From a checkpoint of a small transformer trained on Wikipedia.
Size: 15 layers, MLP 2048 GELU, vocabulary 32000.
Architecture: LayerNorm before each block, learned positions, tied embeddings.
Training: a variant of Adam for these matrices, 509M tokens.
MLP neurons of a small language model. Each row is named by its layer, matrix (down: output weights) and neuron, and shows model dimensions 80-271. Each number is 128 + 32 x the weight over its row's rms, rounded and kept within 0 to 255. Numbers have three digits each.
After each neuron's rows, "raises" lists the tokens whose logits its output raises most directly, leaving later layers aside.

L12.down347:123136077136222162077096127158119147185185186129097106136152145167090150135135121119148134174097149113133149167159078206078118116124137073106109133121128124113142155118131081120095237130125143125104134097175163149134218183119060083140142033136133096152170107079194145149128092189165119122097124102136102137109095081139207119172092120081120115085080112128145146144141140129158085158144153137157086160118100121139170147149133151143145141094072091076123137084170112169131159095103154161147125159093148116108069208061118177068159128129143130093113159098104112147103154121136154165
raises: "-", "\n", " ", " a", " the"

L12.down135:112124147131164151129144171139161106093103175158130067124126108057127102199165146090097156135109116140094053154169151194107118092122167140124080174099149115157154099150126111173140083117137163140127083126143221116085061108138149099074122126131088176186115137080123146112075073104143169133145066147137099153111151098067122155156177148123130185167150175144172054129099084106176083112129072146095058224130124172122141145123090125105113110133102189102147160123126188118066134144116142145143134134099184094124125180149098133116155111097108134121133151106092120143127083094127104131
raises: "ions", "ion", "ants", "ors", "ique"

L12.down454:082154117147167122150113159141134135122153161137093094178175112046090075170139091044116140130114171153077113158141083130186120158126112094107114106164176149081121112130146118164107116154081113157142099105147139146150094141127143120147131170098172116145091106146092113115113156132116106222123074083158200106071154138141174115134155091087137114179121142163115129155161124097135072151090148114140104142098156102135176134081076106077146115196166145169171088093120136168108136109107150134157115105080162134099143181177124100142177149138109149157056099128176137041099117149135168129
raises: "s", "ure", "ive", "uff", "ounce"

L12.down16:124144175091152138084148110078129129115153219124114186181142160156132126173141139148076133161157072133115144107128173089137086099173102118059138097113142162110138062159062148074105178138147141116106139153103130085170255137160129080071129145125114115110168112091149124140141171107172128103160167065097127122081130130129146132138096159187172114115124170098151098173167117163095127091148154113125139120142142115093084068126146161147145191180095108112163125147179132179221148154169108110135122096147087098125152125137067156147136127113158101191159132143160189124128162097171132111
raises: "'", "’", " his", " own", " their"

L12.down1281:140133105114103030091099152131123147137112184128098125155106156204104141144130147133136157123146074148095092137121083195093147116145128094136181097127103120120144148151049151109139135148122107103076123045165166072133125172145123113151133045133178119091164122197142143138069143111123059140120109138159189120153081176139146102137175110099141129141071131093096126103130134112115106106135072160182125111183150153136142120118071154177108130131113146142118146157174123134080139107108131169120158131108075112181143173157099105189096078120103151139156150116183137151133125142103146113
raises: "ing", "st", "ting", "king", "d"

L12.down1107:099168120146145115145154123123132159201115173077040143150196106134136105091148142145124112059162169075181105172197140127119181110127102126114147122143095091166149133110112111134129092156211139140131106151097149196164181084187143119095153132132111113130102132122155092115125093101117154140126123150174157132067165170135181101127111099127203185132071179111183116110135057114136119096061096137132145147153126183156146130156101133166119120147122204065163124121119148078101104168100154146085106199160147183168140133118054130139123093172085122077177140081127087105147113180103126111
raises: "l", "ically", "ly", "led", "ize"

L12.down101:087136091118141144121155164192150113128108185101131193142120096107076161140114132114136161117107114081111125116168136215150123130119157156116131158092171094134132060150164159121115095142146128163173062138098145155164069112135096123137111056160163096166159120143145120166122191089191128146118134117119136180122047157157215152079168115107155145115092112071097155165116137064084094181105036141083081116120109142189172138130103178124153108166125118168084110082075062184084110141164098154083149085135104182130115174129129134081211050131107142114166092110064126090167101129182126108
raises: " of", "ments", " character", "ique", "ment"

L12.down1841:136119138111140146114147179187121131114138166141122121123088147109126099063103137128117095118149126143104079151106126117154081075131149189175181162096152135147083102122115148067177036114097147117151086116094166141140045072119154101119136173118100169183109122130139131151110147192135157168133139104125081169093130155216128163169177151106136173113141101118119123180152119144138096091000166108127062116146155103127109090137119119076227137123198161154133136118132090143107145175126160174119089084089090128117108144152106136070091146076123170137139129082084122129127155162142097146
raises: "ing", "ion", "ation", "ance", "ants"

L12.down1660:110136155122143103118141117138146073149237110189146076106116141115179132087129128121066144171137126096077149127187137162143136147215187136183136160126113105113139117100166138098155100159165141163159178122092167162136109141077151115122136094117184156154112162170107080138089162116116131111139168098118128140131105141163156104132171140203171171180104145137099092125151154109140113123121098150127187161119147100128126141138129147123129104130147101180124154143113126065126134139133081082165172130107139109107131117117158125146131134046119169130167114173159076123103117187106149120
raises: ".", " 3.", "mes", "ns", ".\""

L12.down749:143089082132090102195123114151187162133165137196108121115104170117149164143164104150157118122129153072166090178176157132138185111178091125142123108144114148127121152111130174135109125138059115104104134081118131135110145145053102106168121085168107183179094164121089207121181116106131100150113116145154146118100101157130055113101105080193149183159135113115142146217108123100072107142147163117038202125120090175134137113064142111159129170176123130101144103122123124100107143169192145142099109080122144136135194181145157105103097118131081095069169156099117189146090134137096166120
raises: "en", "on", "ens", "ora", "t"

L4.down617:114123112145145122138089167071107144071152142145089174143087116152169156106144103151151120118121143096124085142132148094153144105148137147117160149125097200149110093153085221084108129150165175129130146141058117101141119111202179123107136121157177121062114133108123125109060090120091170142108183117113158145126144117085122102137139163156150147100149085099177131098188123115119102080119138182131130155135149075169106170121117106106118071129100120147155147114092050172149154099158158087116105086113060103125128136129158126150107077110073055152156120104115106123133106099131124160
raises: ");", ")", ").", "e", " |"

L12.down1336:118150064099134095132226109152113063115125157181155135136092098159156102109151166178146138105188117126146117121086152136100103115090133113151127143128169168129177121140119137117131150131113149144120126127105133173134104094112096135133106150118074158083120139139226108108098095203130108152085130139143167137097139078147129018105130156064153120095141142202103125186130127122148088179177141142157080132168146194123094128110132129129100187131116142153093121142161118119185103077081095089110193142120112092126141141157077141101136076091089072113180080151185142046160135113087099098
raises: " in", " on", " at", " during", " before"

L12.down311:111131058129164061167142190132101060135132143074114110183104138110110162184174143107138157141152155076146111160171158195135174147123107109126091124143098152126097099143160156100091152129114101124156129106193141110144010129101134130134088132106112096180110148093114136122110138131150134204114123143129156188103143132183106105117142156098132093122114105083154145100125172138062120090084128131063089102163125136177140166076155226080121148133098145112129133159120117122149137169043144090136071181140136123139172184149113121079135144115056184154093143145166107192096178118121153130
raises: "v", "rator", "u", "us", "ua"

L12.down292:101122141165152156179142131102129132153149130190117135102148196107126217097166125134110121099079136109137150140091099132145112084077125158109098184147126086071090121126137150104095077118122174127108105103150075157120229118124136129089148057113168144117145127158114153103113174130170185150064131091153175114084108131110104120132149066087160146132085117189095149115145144188163109075111117187154188148113122161117123126064152101142122161079099123135070182140171151103144093133115142169084120114140169143139188095121183172008096166125101146089141142123155126106121078131063103130
raises: " 31", " 22", " 21", " 16", " 14"

L12.down974:119183135162163149125104084178103134116171143182104085171173147181175146127139182147069111165159143078116134149143134060117203144085150171124111164172096150151125141100115147112111154093078120124088159159121163165163095118076145169141162255152133129167163077124121106082109191118085078088138165146118125167117095164169142093076115161135129149101135140183084128138107174194123074100153122134165103195137128142126093140137113113130128123147148117158134067123151180113165093108149152125123103118050112144063127133114131146121178125080115110129159121085162126102145052129135128154
raises: ".", ".41", ".\"", ".47", ".65"

L12.down1468:157153087146169154125142122218127121103127117127115136140135126158106118125174115157121166143161108148129115115139089182126147139163125124128165097089127104127116189152057099114111143159073123102151130199104139122103177129161086090160090088168105150106054143125126109139035178087102244100106149142108174131064137117168144100152087138123103129060128089192108213086175145075124114182143151136109178146139135169154148127106133102171114120102171147119110161130103105150188114162093121102074140152145108129009088181145079126078144140187128115145143142089144164067070161114132185085
raises: " at", " of", " were", " against", " in"

L12.down685:091176106106146148120130183179169136166113210169099203117065115163107113175165116166116075167097087057070108177139134151175109103112129120153121084147130109148097071109091068101199128142132108147154102115102148142148184152113147106094105059133150154129106146129129135103164128135126128166137119093128128111140156077107150167164123060171121126110067111103111151117139150131146135124127064191118132212080110126092160125171105125148142077144118175163165184077079068165109189119126089178144105154144171089117186115097105171142142063087127127170117110163144152075169156107130139069
raises: "ry", "ities", "ly", "ally", "ers"

L12.down322:151126055131187173133118160092112176170060156075102174109123166126101139114120112139162146116136086132137150179100106009153142135079134184155173167092150151130155160116102136143080116148093150098143144130122141173116016096143130118129110229142091098137102120083175148149099112137166144164049146147171104092089112134156091103157138152106112172140125110130125149089117109064205094112118155130158030203131120152124111124105084134165152147179096110101136145096143116124146064092165180105137168182152105102091076170182132179098082107105147128109128101083122141128221143125115201086
raises: "ly", " in", "o", " on", " to"

L12.down1581:126152128141134100107090156156131089136193100149109100126124105109159072143174131181139102138123089188102122088153149117170141135119101110144070156119168190090097091070078080143148119118155150113104062088129166138100017107151098193147143167159088094168125141107113145124128113132138160242121114170170079160114128129089162157128140129094144159134164172137150088076108106131147124126096125147111130081118246143151108135143134074112082102155107183133157189117083088124112098159093101188170152140133094166136172106131072143138096089188104119148188096137110154168097172110144123081
raises: "ly", "ically", "ure", "ise", "ive"

L12.down186:130154174173104104141155114164143078128121111157109132126105118132042098020136110103157103112055127090145167146109137019098108102109183152145190106137133135130108100098171175102120097148102099069070167130108133127139102165111193099133180179127085121130153075128100180173134129146119130191149156159124067121101117108100116127096148145111120118095136104124081127156072144112174067140151078148176174111148125105132140127120144133130131154128073102165095133188105141160171163159128146083199113149109157137099150109032070200151145148095114142147153141133079138115124129091120121116
raises: "ant", "tan", "t", "ation", "a"

L12.down1053:136129118128096165101145098176158127105157148134140188191130144093138114071129092161128104090118117062132097150100119215148139098251190099150162131112149050160071203131088175126181128120134093120134107110112161132144202148120148100070158075123121134130136182081116165099133131098099147072125159153170122136152011079160126133123101103080102124094124087106116091127138109101128098165156180099095198096144187157126152082147123098129110180110142105124169115112131153152097142160177138100095115151115094101165135198137173113109130066084135143103158171137125148145162111094072126140
raises: " their", " the", " its", " his", "ical"

L12.down1647:164153111119148136133150115118130148135175091171124119135129129164140119105126133115128124121129092142107143154100129124131148106110152157145105152114164104131197184122111094151151125146112162103110170144120119155144000172109114152100175238134093125166120095111154106116150140148192135150123152142086077077133123183203172127081138194129077140129182092147072134177174131174144094145099111122154000175109110136131071164109138142160106132157173136114166121111139112155101149121140125146098122158104096175095107130147082105107109117154125205163170135123104145128152117069143123140
raises: ",", "88", "45", "91", "57"

L12.down1403:117189072147178119154180133150182139160161126139082114191187090149118148079137141130152110112129110089100140127154084196101142091107137166108140172124151097131130125097155119148109113076126106171183158155151128111201151111187087147147146123158167118155104102061193157070166167077169120117150130133135118070123106132156133123131229135130146180185126143172152108108163136115162149133155041094137156142183142117138118165080128139100096135120120122119104141152189108115126139140112124149082096171133096110100099169140110155073147109156125194103130122088088129113107138102133108105
raises: ",", ".", " of", " and", " 10,"

L12.down1168:096136120163074161061092164108111194169134090055138099080135119115068141137106122142181121155139157092138130087124157146124112162104115123198104158133118236135089112140161139105131099177085142144121143145162116114081117168102062119131124097125062143170125160231136140038166187134094148157127109122173110110074094141091147144137141137154092135151163149139142094138102113151116103079079171175195156141083132140145149101107152143177179152086089181168142145127140203118065142084141100148153141193182123155122173128160106158100127139073102141119095173134126104119153123144124140165
raises: "d", "ew", "ring", "ors", "ces"

L12.down585:145125068097103084135189123112174152123162127094110159170102125163138131115122133138147096097129105076169088167130149118141139170173120157103164107131141140107200094123158102087104116100078129092099136118137153084082143185144128098178156156125188148096166138104137132110206145086142151101138104118114155114143101150160169146068121135159130081121149120165115164101082132152121191139108118122110087139151131145169133093113118118144134065151136140125125153185113149161176077056117163150099044078082117095144205107089129171058120147088139186188132130121161152122121157125131120107
raises: "ens", "ed", "d", "en", "ates"

L12.down1926:108108104112161138105126159084148106113123137109110084137186136141144186111170151145104180078112111149102041195183091058138119132106131172105098183107134092172145165126143062150130105093101124131101151156139124102117227158084125073168095103144160109185152099101157108105122178153154151156139098112121123159090098157165075102096109123099148141139113133131132069077106161103164070121108127125163186194150121110092128150087133098151125140139142136212132079112094054111107091092109122116141115149132165147093135116137150169100099189098065173116203138153146131140142103117138135122
raises: ",", " and", ".", " that", " with"

L12.down1324:107153123127159100099178073112110086112142136136138129131153111097147112144166128140127087196076123142146035171176135058183164106072204156125111141138123137151112169112115149166155189165152224094169106146110147086132156059136148071119131077209151096144114104137204154101107122148105149127088065107111211139126136190038168128128113141123118125174059134121103165154141109074146121116108129197145185163133152105118107167184130167136170095139127133123138206154083152109131065125111133144100147163110093124123121162121082172084143083198108090192119093147067126085125072122112146117
raises: "ly", "ity", " status", "ical", "ry"

L12.down1294:124111132130141138080040151174122130118168136129134101118170138138125136177113122132159121120124100147150117146090178133143113062140136127167135123157138139138125153122061118104117088127165154115137225148133108103083048162139125143077151160101108121157117151104125138116123131120135130225157128111137129126097178128206126176162110151098133094108175076162114096126149139138202096079101221139126070144108191129124144159177104193117170089172102148148179134178163153115121086145115149173131072081115133126103137121145091104091162121136133141133113097176174098126155151110135119086
raises: "ive", "ous", "ed", "aged", "ally"